From a checkpoint of a small transformer trained on Wikipedia: no biases in attention or MLP.
MLP neurons of a small language model. Each row is named by its layer, matrix (down: output weights) and neuron, and shows model dimensions 160-255. Each number is 500 + 40 x the weight over its row's rms, rounded and kept within 0 to 999. Numbers have three digits each. A neuron's up and down rows have the sign that makes its largest values positive.
Before each neuron's rows, "fires before" lists the tokens most often just after its 100 highest values on Wikipedia text that the model never trained on.

fires before: "e", "ed", "ring", "es", "ing", "ite"
L9.down318:495498476542484408479405452520484495472492474464531516438494403555478520412528544533564468456504469512557520492535548451471595421458494530479427497455570516498491520494542479575461521490457575491535511443523619470490524507510555531460468516491482487506486524514551509513491503449485500502

fires before: "u", "ute", "ut", "s", "el"
L3.down216:472510411502486523464462494484468524447468453461489564458580533475476463459495507454449461524508486475490579523544459471536460558510523539493466589525507499474517517521484545506437580424497578480449578515474480518424549460455515473543536508474566474534582471456491492455530472529525492444

fires before: "\n", "|", "-"
L5.down366:478498443543500484456527488504549554586503532565516518469503509515529531494405504450513408503482565489437496480509516524516540446520437544456551562548526439483478512529465508437460506482477406522485498524537557521441519430475524483456519553504482524527533479472537437516459497503462456499

fires before: "ment", "or", "ed", "y", "ion"
L6.down40:583577532527607497569439545525465508454493509472538400451515522530500426494503538551493457523478446463545513484508587494498484524519504422451528482511493501500555505476504517503473542451547432467518557513525551514499490490492468518567567460461586489530487528493494499509428500477506532553

fires before: "s", " "
L9.down596:521488454541500443535478417497511496569463399558552572531546557471500501424556553476580510459556537516459511511502522576466462495531556485523544507500515516529473436493528467561502487407515454411525581485448493430469550501491499540537600535565524498535511478567541445464476510474565492539

fires before: "ed", "ing", "ment", "land", "ress", "ted"
L5.down434:478488568483556460591487479524526513497509525548511454461552448496493555467403618549552548524509478510501573481543540500509494511495558535533565505512443564471512480464501513491537479453519540489518556489397527510526552562479463525442527518576497520560445532464515579522494469485523525510

fires before: "st", "t", "s", "il", "n", "id"
L5.down279:557488528485461461510487540561503567455389465533456486536523529533570464480449488486574524465489485538487552468528512550507544513452496490465487451520529490515508465460519467414487535542457498490559471503521564524488556468539452462499466478516524520496566448640517530512487482534528527485

fires before: "s", "ing", "ed", "tion", "al"
L6.down551:496483444413523548594555516502462548541484418498497519512511440490550557467486526473506477573493493500508487458490536511555578479405518549483469485526433499508478499438496513445502507467447495473396508507515609534518445477485490424586496488480554559540456533548438443419524511537464497508

fires before: "ki", "z", "d", "ka", "k"
L9.down483:526495514498462509570470546443527510457541494483511504510491447471531483533521492489559492451392495513463574487463521463498467547519494558539438446535452533521460491476527501419501478497544532425615399524447476490430554489437524557444549521530455462556515459496509436488520522478444487478

fires before: "ed", "e", "ible", "ing", "ition"
L9.down194:519507476508521419494388547500503486567583489479485576522447577501577490493459527513525465522517523516468523450578619525444432467467521406483503502428530498530489514511542545495495485610470513506567401524485560461504454454457506528476566556513525496472466569553487493435488491533562498454

fires before: "\n", "ence"
L9.down311:462567557527569505494489495506487470524547514460510496501470431484481475479413480538494512521496528458535494467555538555512505550504495542569429457506506506524507506481474496544502506521509518506498485490454510522492536439543444478494535553564461461490473566566552473525507454531561477475

fires before: "-", "f", "li", "ex", "bert", "ger"
L9.down536:532481510510467534501511568543486413509481571498502517484448455531542614485490470549479434511558457465525534414541506411492479542543538574460508558419488455509475530595513535467515478519503534518501448598465506471538462499567498507485530431516572452477520456413455458572475514549524517495

fires before: " |", ")", " ", "==", " st"
L9.down433:427502459486484467462524503481502512493576488567518460502522515538484445495474467502449432502559486565486524505514568524511495507460502539537591492482555570413525526528500522524471535515447484489593531545466569526491466529485560433474537466563472526474497416499489543474532509534487468502

fires before: "s", "ist"
L9.down589:456484539564485553520492538523528535456540499475475471513487553502547511483520521526552502480495499491511444428529440514543553479511543537450465489518528443549495446485542522489455556510526460509504503490426487512544512454526509546449484407578522589541561423531456397507542518477469466453

fires before: " |", ",", ")", "d", ";"
L3.down267:455522554456467472513514507489430518500484527508462519448459468501535464541516436588508526515490459442483481437512547553528447450534497525362524483471499466491487510567472454531512505460557497508487526538510502428517476525567571536496584532612516499509481503472492486481506532539500465444

fires before: "s"
L9.down55:447500478470452520521450532479464557460496529519577473518503523504619489501592402507512536546605497489509491510466558567504519566482474524482521438533462489473545494526517496422449542517455509496594484450476497465496485415544499425455537516481492545529531533482501505465474459522500489486

fires before: "\n"
L2.down568:530550533475450505519480440572469492543506496489455502537447499424455525522514546472515418525438524528495467539518501425491427565576505493517449553519479498515458492500453508567481490453518463484552516518457518548512505550574500483469539449502459407473423506516471443513506470538519478515

fires before: "s", "ed", "ation", "ing"
L3.down631:483519486427536517545550444518540474458506527530508533603515496481549518450539505623521553610558498443516511526520492540506529548590456518513539439549446529500466483522436468481510507471501517454465505504512559530484482552486533464520554470465486509425443503549474454545529547479492455482

fires before: "age", "ia", "y", "ian", "ies", "u"
L9.down327:520440485453479481519492435431491517511495589588501541526497463524550533521493498540496538443494488519436550536444527386490454509528444473488525490499451456603514550492513472514523520502552526503467570490560525455417461568466473422514475539511496513416518504517522556462509415526468512530

fires before: "==", ".", " of", " ==", ","
L9.down131:544445496494514551489558473471459479554464474499507494439540442528557417410435520504514518523552510509520455506496475456539521552583502469515564456521564480522451491553552592545485497545472487604503442544521550463502474536427543578485468526497535474542515463472465566531584446478470508499

fires before: " |", ")", ";", "N", " Al"
L6.down326:512518416471473522450482436556403481530497516484474453453496519445453513543554534465473428472538529539536505530466546479482488391475525466447541454524428452545520508415516527532526506477497455394451479489540452501535468549434477522482364521446523450548520517500475448518523478445571524525

fires before: "s", " ", ",", " 9"
L6.down54:505495509595503428551512506439465486441459517485457493444470545495504474495439507573554488518555523547557461521480515561491559542583530476440448541457512512553536490437448504543473451550534466485528469508515500453520478523513476498531550441502454491495430462454532474525507439426475462509

fires before: "s", "son", " the", " a"
L9.down465:429461520452482534516516445454498597509477508381534495509553532521493474549553471465518489446489530473510465468555502499490527483393527523451500490504505550490511542556536528493476518506465490469513495498492519534527473532476480458469504513492520489475476406451515501459479463404514485579

fires before: "s", "at", "ct", "el", "w", "et"
L9.down232:452522510495562479483486573501500437538533454460542453516555548502496542507505430466467423472512460510459501540478469476524504508463480468507599512448528499454517567519503476480532509525456526457465455538499510464550502494536483538481436487540520431474535439535519443518455454491501512434

fires before: "\n", "n", "al", "no"
L3.down426:502491490521543512404531462456558547594492516522421534503526490466490506451500513529502465529460535481438517501445551620486528523540497532503492609492520507517493533521498497411484514442505495492495486524459442447484607462508495418514463459561504469503462502506538523536553496543505564500

fires before: "age", "ip", "les", "ular", "um", "ated"
L6.down472:534572524537531594464429531550538450442459548524441511418539414522511544427457523454535524482501425536459558521581565491494493453519426470516529574439529614513515459571463517505472542487481614452479513450473533498509508496497591523523501395507489568547476409518473549530449465543492479507

fires before: "\n", " he", " the", " He", " R", " La"
L2.down205:467479442534524520543552408480529504576467498554504409501529521439529538490455424495519491463487482550493480523520468480464509499556503559590511525495502494469545616491502464464490591476422468481465466500475542511482505540514547473451504523565377475497589545427494501435437449511562491565

fires before: "s", "ing", "m", "ra", "tic"
L6.down491:536569524468494522504548517515486467511488505453458536545528563562545514493485548424460517477521555512483470463541516471549523465568500462529457492483488521529448533510543421505521483427583515468535523452615421560522523548453523444445520449440543535445535471470475472458522478566470520480

fires before: " the", " E"
L6.down90:443529565465449457548406475488499508471519479494526538495512492497523407483412501495564453474550573519506530479595547458397472500558489465503453442514467521428528553548448470514491480453502503466507460550482387531475538541511499474462567415466479493453456524484513532445480514520505538531

fires before: " to", " as", " on", " for", " in", " by"
L2.down560:478543495475478490500504447575488508470559542541493547559497418501451525513437486452490518494512573393508519468454494516448498521511497402545511543545509537524517495498493584503496498499540430509575446472550417534499525522497435503532505440558473489530515504513515553449500479508576482439

fires before: "ic", "er", "d", "s", "al", "ical"
L5.down373:513493555490498477504524519539517514462526534509489492525425524376525478439443530458506509478473471547495500497506491456430532488485533435489537504513501538532473521493563436516501550528432564459462521453530505475489473451476535434496521451491431493515498543501445492575512535463545504447

fires before: "s", " in", " as", " on", " ", " with"
L9.down223:575446471531522531470530486528487488513558533507436435473496560502472593518462494509481511570537491483537494562497453448453496495520500495494463491417554478451515476413537531480536546489503492558441428493505543440409451502509451567473442467544500483533458505527504478534512485507478517431

fires before: " |", ",", " ", "."
L3.down0:508489509490455529519498469525507497453448500578517524504524426550581456559527477501515523463519517457446511522505483479612529507500472543458461504387479574516546523537551471521584505506505577415477511551439467520503537523445506547531509457544483474565468501472510521467535510451427497482

fires before: "\n", "==", "In"
L9.down508:516468526556479515491482486509520446475604474531472453523473465536434436531514459510536468534413480525522460483566559514523465505424479515539494486519467498542474556565583486514491483464515442512486560492526549544512522428509537512509526488593495527486511494485527520455432523486519527455

fires before: " |", ",", ".", "°", ")"
L6.down355:505461509524541567439481498567529441628555523517603473481508490493526428496542454518530577526531472462495524487472514523524387451502401480514505478495478527515463488535547511483519477458499523518532440496495504506482569532467479564539509454530379490449510514529459528478521457498501536522

fires before: "s", "ed", "om", "er", "in", "ice"
L6.down620:613561538457497442489510511455492527522447482409455503492538529486591536520530486539489502417519495603497475426490537506511501518607479466466551428511435466521519587451502490540488508461496579449456548547467482511519526490483468497427438530423456476510479498494440465539601461516452501520

fires before: " the", " two", " ", " those", " three"
L6.down13:453485441468488468496515462597496436473485530575512496498618453547472542472440482570593540500418508520548442480479501565454549482434490410570470469453482520527476484446606391524498535505530565511533577483542544508469497511459465531453498497508521401528500496567431526542487449465495542502

fires before: "er", "ro", "r", "n", "re", "ra"
L9.down255:499497451516509508500537524440472558415583498561473517470439532560511526497534541462404502473494531511506493463488526454490552564537479473500470574461481468476499399455497435496446523486529529511483611493438499473511544449508499476559413593450439532560529569609489441510494494456500525485

fires before: "s", "c", "mi", "-", "ci", "w"
L3.down64:495500518456414440516530504408506423516516525474536520489550460436470632527482469480485462519492488525488500491548501467489551534503547507506481452453518446479490495527505467495565499497497600526522439451483532534526502541493515456514531482487517477535524492573574509451509516471497383491

fires before: "al", "ally", "s", " to", " and"
L9.down542:550520500547545550501485448519531555479464537502465549449502444533576500438578519508480435483482511499527540532458564500511522514525539570494491416472520509472478547529449553422510450501459582489463502488513483489495468510528424477571446456574496498495493450531560490507466596498470412490

fires before: " |", " is", " was", "ver", "s", " a"
L6.down110:562455476504457475560479484490416569540524545484563493607511457571463459503477457476531433436472472472468486566515466423448565462470476477505524490583503537496512522568443549512441478500492507507553534517586477548511537481557462443470460488556558524499541493532456449482523454539491438555

fires before: "s", "d", "e"
L3.down392:492529513505457471495518471481511470426491613516505480553463470544518449506534486554576483536457480510501506474470509501501441541482551501503467557449497499495517514565479475455517531472531535436498460460489516571572493509566516509547566529468456467510501457418489382528471484504541433477

fires before: "y", "d", "ies", "ven"
L9.down252:431482468522448543480434501453474491555543509544496450432518475449567483527533455525484570511521507487530486563503519469450488494478502529473512527407519512464521535505415500495531488482527493483417541429523518428511516564528487556540540538518558511452504585515474463450466533465536520511

fires before: "=", "ate", "in", "s", "id"
L6.down83:563504561528510470545472563493552443477457485547529580509570516481502505469474524436482459497582473459419464540516458484526499529499367461510536535531518571578541561496501425521454567479532467495449546502490465514471524466495514504522461499476455508417443501525510510537512506483497521521

fires before: "ed", "s", "ing", "es"
L9.down621:486492518479500621465515622440520499460463528454503540492525464516542485497516473523512512586493569534454564521481484528531447534522509447535492498555486511468476532480514505469509500443509489486562427483430481532547563484509482485512516469548490512515537564528558456486464512509474489579

fires before: "s", "er", " later", " after", "st", "east"
L9.down169:452425549536486530535506534502560496431559477447555456469492459523497514503487522455545575519410507521525531508516508554551523442492438599443564485532464437539457547521552503507466460493446458465547496553477492448476374388512505481465440538499511547426440507471473539414464457540470557484